Part of a small language model's weights.
Architecture: rotary positions, no biases in attention or MLP, tied embeddings, capped logits.
MLP neurons of a small language model. Each row is named by its layer, matrix (gate and up: input weights) and neuron, and shows model dimensions 48-175. Each number is 200 + 40 x the weight over its row's rms, rounded and kept within 0 to 999. A neuron's up and down rows have the sign that makes its largest values positive.
After each neuron's rows, "fires after" lists the tokens most often just before its 100 highest values on Wikipedia text that the model never trained on; "fires in" lists the words (lower case) most often at its 100 highest values on Wikipedia text that the model never trained on.

L2.gate78,203,179,182,215,172,234,109,195,186,259,225,182,208,184,224,144,222,208,242,109,154,193,242,158,160,179,148,244,199,266,151,262,180,213,197,196,79,232,223,226,195,152,188,217,227,204,202,222,245,212,161,226,231,266,210,203,136,125,144,172,208,261,205,213,223,215,111,176,123,151,162,215,164,224,186,201,259,282,160,229,175,147,241,192,266,163,202,168,254,202,279,198,164,206,192,206,241,139,179,250,136,181,183,205,165,190,174,193,258,272,160,241,127,183,288,185,280,192,183,174,128,295,260,170,212,171,223,164
L2.up78,206,150,166,143,233,163,165,228,131,168,268,229,202,244,212,127,170,210,202,163,214,211,150,147,257,212,206,174,235,110,114,243,218,249,212,209,172,150,247,148,167,221,177,162,152,228,168,255,157,239,146,191,171,188,239,222,199,208,197,244,186,170,228,286,248,199,216,229,66,252,215,307,195,167,220,230,204,269,137,222,163,168,205,135,204,171,187,203,145,180,198,168,208,145,152,163,203,183,270,218,210,196,259,149,213,176,243,203,208,196,193,147,169,182,227,221,182,199,208,222,205,147,187,163,162,165,203,235
fires after: " |", ",", ":", "|"
fires in: "gold", "california", "new", "israel"

L7.gate687,246,192,240,201,191,99,160,159,273,206,132,232,268,198,247,186,246,222,242,221,204,230,135,225,165,199,213,181,149,141,230,238,161,176,162,236,183,152,112,184,148,140,200,231,264,199,119,237,208,170,121,206,204,134,197,168,183,205,194,224,203,206,132,161,213,245,197,269,141,226,243,232,226,209,173,175,186,210,161,189,121,222,156,213,191,213,144,211,180,148,189,158,221,148,196,214,259,149,157,227,172,206,173,139,155,189,192,174,204,170,170,171,169,135,146,204,220,153,204,214,186,134,116,238,202,191,177,242
L7.up687,177,286,158,187,207,166,258,183,283,184,86,190,329,121,170,159,191,274,217,203,262,223,155,102,121,119,238,176,204,189,206,220,116,164,190,196,192,148,169,143,217,241,218,239,208,192,182,149,260,171,211,198,154,138,195,264,211,154,187,221,237,257,172,155,182,159,165,177,201,278,231,174,147,206,181,188,196,135,183,209,128,262,219,176,178,229,261,282,218,246,209,140,190,236,225,221,219,172,218,224,258,219,225,137,179,157,155,163,220,172,214,166,209,146,135,197,274,219,186,157,179,151,211,206,241,149,169,201
fires after: ",", ":", ".", " .", " –"
fires in: "000", "00", "28", "30"

L10.gate152,201,186,187,185,164,194,189,153,250,292,179,173,257,216,257,232,242,230,193,264,167,277,277,169,127,181,192,143,149,236,212,230,141,198,163,137,173,176,158,174,258,200,248,215,155,206,181,221,170,238,146,237,220,196,126,168,161,184,187,193,189,215,172,263,116,203,244,258,178,161,222,202,156,223,197,212,177,114,260,193,192,208,213,225,196,196,203,184,235,202,200,196,131,249,197,192,211,299,177,223,190,224,262,155,163,175,217,162,223,210,226,199,184,269,213,206,204,181,122,189,150,263,154,217,200,205,294,166
L10.up152,134,257,221,148,208,183,199,186,158,190,236,179,219,206,188,241,155,159,154,128,229,181,140,191,185,224,191,209,202,215,183,243,229,251,253,174,157,205,184,105,137,199,165,179,207,254,188,187,164,233,241,210,175,231,148,239,263,215,185,181,172,248,226,204,186,227,194,204,221,240,214,168,200,172,170,236,159,236,168,127,180,201,175,262,194,222,234,251,206,222,126,228,206,230,203,126,256,160,183,191,128,257,221,191,222,150,153,212,271,165,251,247,168,199,207,197,224,176,314,242,231,197,207,268,209,202,197,250
fires after: " ", ".", " |", " with"
fires in: "2", "1", "three", "3", "6", "two"

L9.gate282,208,214,190,213,171,196,174,197,188,208,163,180,230,214,242,139,153,201,168,180,143,157,274,157,179,139,261,136,182,150,254,222,151,198,193,209,276,259,185,171,200,217,275,225,299,203,237,161,183,157,163,180,204,240,219,207,167,242,210,217,142,235,292,226,148,222,149,243,140,181,213,224,216,152,148,186,208,206,237,138,249,179,114,170,190,161,211,212,222,136,163,180,205,228,204,192,207,220,262,168,227,164,209,145,112,141,200,176,164,196,150,290,193,214,181,223,101,219,97,261,226,161,175,251,200,203,217,169
L9.up282,253,224,198,205,233,248,211,259,204,192,187,183,263,157,204,218,213,203,233,179,177,168,238,194,149,187,217,189,183,173,179,222,193,218,316,158,218,121,138,132,193,241,153,214,133,247,251,156,177,207,220,192,165,179,103,219,171,173,253,148,225,232,190,204,184,187,141,215,187,123,151,173,187,270,171,206,187,165,196,138,205,232,126,192,144,188,216,156,177,176,243,116,260,208,191,121,237,245,235,148,220,195,158,242,272,129,192,205,192,246,233,167,146,173,179,194,226,217,164,218,154,154,249,289,190,192,147,237
fires after: " ", "_{", "–", "19", " $"
fires in: "2", "3", "4", "i", "1", "8"

L2.gate66,298,206,218,167,144,249,264,224,196,207,174,227,196,272,216,216,212,204,227,198,169,199,188,189,233,256,222,228,171,216,113,141,145,182,205,210,201,130,241,200,202,281,192,190,146,136,202,173,236,221,150,175,204,208,164,112,170,219,200,130,227,185,188,146,264,177,163,201,246,231,221,163,179,177,215,231,169,178,200,187,219,169,125,200,162,220,232,295,218,186,206,224,189,210,183,240,156,147,238,159,149,217,179,167,251,244,144,180,164,271,127,151,289,212,100,192,169,170,180,223,269,102,209,167,221,191,268,295
L2.up66,291,183,215,166,212,185,215,176,247,234,265,179,226,254,239,180,121,219,181,216,231,227,187,152,158,209,188,172,195,198,230,188,217,177,237,188,198,166,226,275,176,230,190,181,217,180,211,147,152,208,164,193,203,211,256,184,237,210,208,262,140,136,143,213,183,169,225,213,282,246,185,172,222,138,195,211,193,197,187,227,210,215,146,200,85,198,213,227,207,243,174,190,216,220,250,212,235,182,210,172,184,246,220,158,229,171,219,214,162,126,158,260,176,199,142,178,235,172,191,154,257,192,281,192,184,173,202,215
fires after: "20", "19", ".", "00", "38"
fires in: "2026", "2017", "2025", "1", "1928", "000"

L3.gate384,184,165,191,173,149,137,263,92,199,221,173,234,251,268,168,174,217,254,131,206,167,215,189,227,219,148,207,197,177,252,197,268,217,251,192,164,286,197,119,227,203,156,132,155,209,157,194,232,225,212,233,178,246,251,201,204,150,146,193,300,208,228,202,97,283,196,212,235,161,113,252,212,186,227,172,242,220,272,169,245,186,189,215,201,197,221,225,189,211,173,261,231,101,202,168,160,165,134,182,244,187,267,195,226,233,217,164,252,128,177,215,198,284,152,177,223,184,151,201,167,254,217,237,164,223,150,121,190
L3.up384,166,192,252,250,219,142,172,271,186,192,247,164,119,211,212,182,163,224,180,148,132,121,188,189,188,216,219,237,232,186,216,178,155,192,129,210,206,203,176,185,283,151,166,163,201,243,178,136,169,279,278,231,182,169,170,197,222,136,197,205,205,169,180,188,213,239,199,208,187,206,230,246,157,234,242,251,233,187,212,179,213,210,166,137,202,267,232,187,215,204,202,160,180,267,185,231,161,178,257,205,229,240,233,224,225,173,194,211,301,182,115,227,160,225,195,188,174,205,203,197,248,180,141,99,239,268,173,200
fires after: " |", ",", "-"
fires in: "republican", "california", "liberal", "macdonald", "labor", "labour"

L2.gate180,226,239,233,185,146,223,194,140,194,174,234,175,219,215,249,184,203,205,159,166,245,204,129,204,192,174,200,327,242,244,280,171,199,291,231,211,174,215,183,203,152,191,91,177,186,214,173,225,233,186,160,221,215,162,166,270,200,198,175,148,170,201,215,175,122,186,188,214,162,155,225,185,125,181,250,244,317,165,157,262,157,187,145,249,236,219,184,163,238,246,166,231,161,199,223,186,143,210,270,232,175,243,168,243,256,227,180,254,160,204,238,199,125,183,186,188,197,257,300,150,225,181,189,269,169,262,208,190
L2.up180,147,222,268,225,272,203,187,276,241,208,173,196,178,234,206,214,127,242,158,188,227,179,246,154,136,216,252,144,178,212,233,244,168,153,187,123,133,167,199,176,200,205,240,219,141,215,187,203,202,190,240,207,166,225,154,176,190,205,259,262,181,247,267,231,171,193,164,242,121,203,213,227,232,154,146,187,165,215,197,207,242,195,242,214,136,119,137,243,179,187,161,145,182,192,219,193,189,119,269,197,233,284,103,214,160,204,224,220,298,190,240,163,207,209,242,202,166,196,211,158,186,214,210,166,165,205,249,282
fires after: ".", ".\n\n"
fires in: "in"

L3.gate106,192,224,213,185,141,287,177,217,130,217,193,160,191,153,151,146,196,219,220,278,172,221,192,242,179,243,269,160,235,204,139,233,183,176,180,175,207,232,173,230,177,135,170,204,169,203,278,157,208,183,251,165,216,156,103,144,235,209,159,123,270,233,233,178,213,238,195,315,175,253,217,168,220,226,266,202,154,203,167,217,150,265,196,199,248,177,186,154,168,187,193,201,209,259,188,217,288,190,241,201,201,267,216,200,238,149,252,185,207,180,148,179,170,223,214,219,160,234,228,240,216,190,153,190,203,146,192,228
L3.up106,199,229,142,208,144,183,165,254,119,265,266,233,225,201,232,275,175,217,208,160,160,253,218,191,194,282,252,181,197,243,145,284,187,219,166,209,224,191,203,186,232,113,239,201,248,185,133,186,173,155,138,203,197,172,172,227,282,162,188,119,236,227,279,135,211,163,193,218,173,178,246,221,161,225,192,123,249,189,241,180,167,215,178,186,195,153,134,245,243,181,188,173,186,200,214,218,232,208,221,181,141,166,144,160,227,304,179,250,168,249,208,207,198,276,237,213,200,262,154,244,216,214,245,168,241,216,175,188
fires after: " the", " –", " his", "3", " a"
fires in: "second", "third", "first", "fourth", "3rd"

L9.gate133,248,247,113,232,188,252,183,217,215,211,145,271,219,231,227,239,238,282,209,150,192,233,249,196,149,236,240,163,213,169,203,291,218,216,266,235,213,107,146,274,207,143,185,139,233,232,223,189,186,155,147,232,231,184,175,167,193,176,265,242,215,121,143,148,155,198,193,201,164,198,187,201,190,248,210,183,188,213,260,157,116,201,259,184,218,166,235,156,210,164,249,142,213,184,222,196,222,253,139,181,161,203,191,148,230,216,250,197,150,170,124,189,228,165,210,187,178,162,215,295,166,227,223,296,258,230,226,178
L9.up133,216,218,193,300,189,185,219,168,223,202,150,278,211,242,147,181,259,184,153,177,235,245,273,148,235,225,272,196,252,137,225,199,186,162,220,164,192,164,158,285,254,178,165,185,192,198,134,123,186,198,179,110,246,176,237,168,210,159,315,152,170,216,215,187,186,245,195,184,170,170,179,250,239,267,220,162,230,192,198,167,191,166,210,200,246,209,196,151,193,284,187,178,216,187,210,122,173,157,238,224,193,140,181,218,157,223,235,268,122,205,229,235,235,229,187,181,191,145,153,188,153,240,160,271,233,175,230,259
fires after: " ", " +", "–", "'\n"
fires in: "4", "8", "9", "11", "0", "5"

L2.gate74,230,180,231,193,197,199,213,204,155,183,266,131,249,221,278,177,140,220,273,219,231,265,243,200,225,189,224,152,200,245,296,143,210,203,213,200,217,176,184,174,244,145,154,187,165,182,178,233,143,272,150,191,203,266,218,183,188,238,201,172,193,186,180,185,210,220,212,242,176,142,210,241,186,223,244,201,173,91,223,209,182,247,150,195,163,192,266,193,227,227,175,182,201,165,224,165,153,208,156,153,176,263,208,163,197,234,215,166,176,104,159,249,204,177,242,173,155,176,240,206,242,220,181,249,167,143,142,180
L2.up74,191,241,286,117,154,226,183,211,184,193,140,249,246,87,178,195,184,138,229,181,228,189,238,106,196,205,175,131,210,275,281,232,120,267,144,183,262,255,191,214,191,132,190,140,136,237,219,244,239,208,238,272,248,195,218,245,166,171,150,188,190,324,218,206,143,211,158,140,199,273,164,238,250,240,161,193,210,159,200,214,145,303,274,180,273,298,221,217,209,291,184,210,131,194,141,204,223,196,218,235,243,160,149,220,248,195,235,178,209,218,191,198,171,166,272,228,204,161,239,143,257,192,198,177,221,168,164,199
fires after: " in", ",", " of", " the", " from"
fires in: "paris", "london", "england", "europe", "france", "russian"

L7.gate447,148,162,166,157,179,234,282,206,212,206,208,158,268,216,230,220,164,207,201,208,144,190,197,184,135,191,173,244,183,207,143,188,176,198,182,220,243,180,150,145,232,180,206,213,167,257,238,189,251,234,222,245,276,255,130,132,150,159,243,231,200,184,253,289,197,158,184,145,189,222,164,175,241,218,214,181,183,217,191,199,194,196,232,229,200,204,244,221,198,190,268,175,165,261,151,233,186,186,205,198,149,161,121,236,213,233,111,225,154,147,172,235,212,211,229,299,118,229,211,193,183,214,231,230,93,215,301,166
L7.up447,157,212,166,173,234,234,192,270,185,178,160,214,186,252,230,180,205,252,205,124,222,186,217,179,213,160,155,259,283,224,161,221,253,218,198,196,275,188,187,201,233,146,125,224,196,169,135,129,220,228,164,243,295,159,210,224,249,234,200,227,197,184,166,235,168,166,156,136,209,194,180,157,219,164,199,203,191,195,192,121,228,223,151,210,119,229,203,188,205,218,246,267,212,287,179,212,130,150,221,200,221,256,177,198,239,243,219,187,175,256,253,261,123,256,156,295,175,200,98,258,174,217,114,199,143,227,188,194
fires after: " |", " ", ":", ",", " –"
fires in: "mf", "gold", "episode", "2", "df"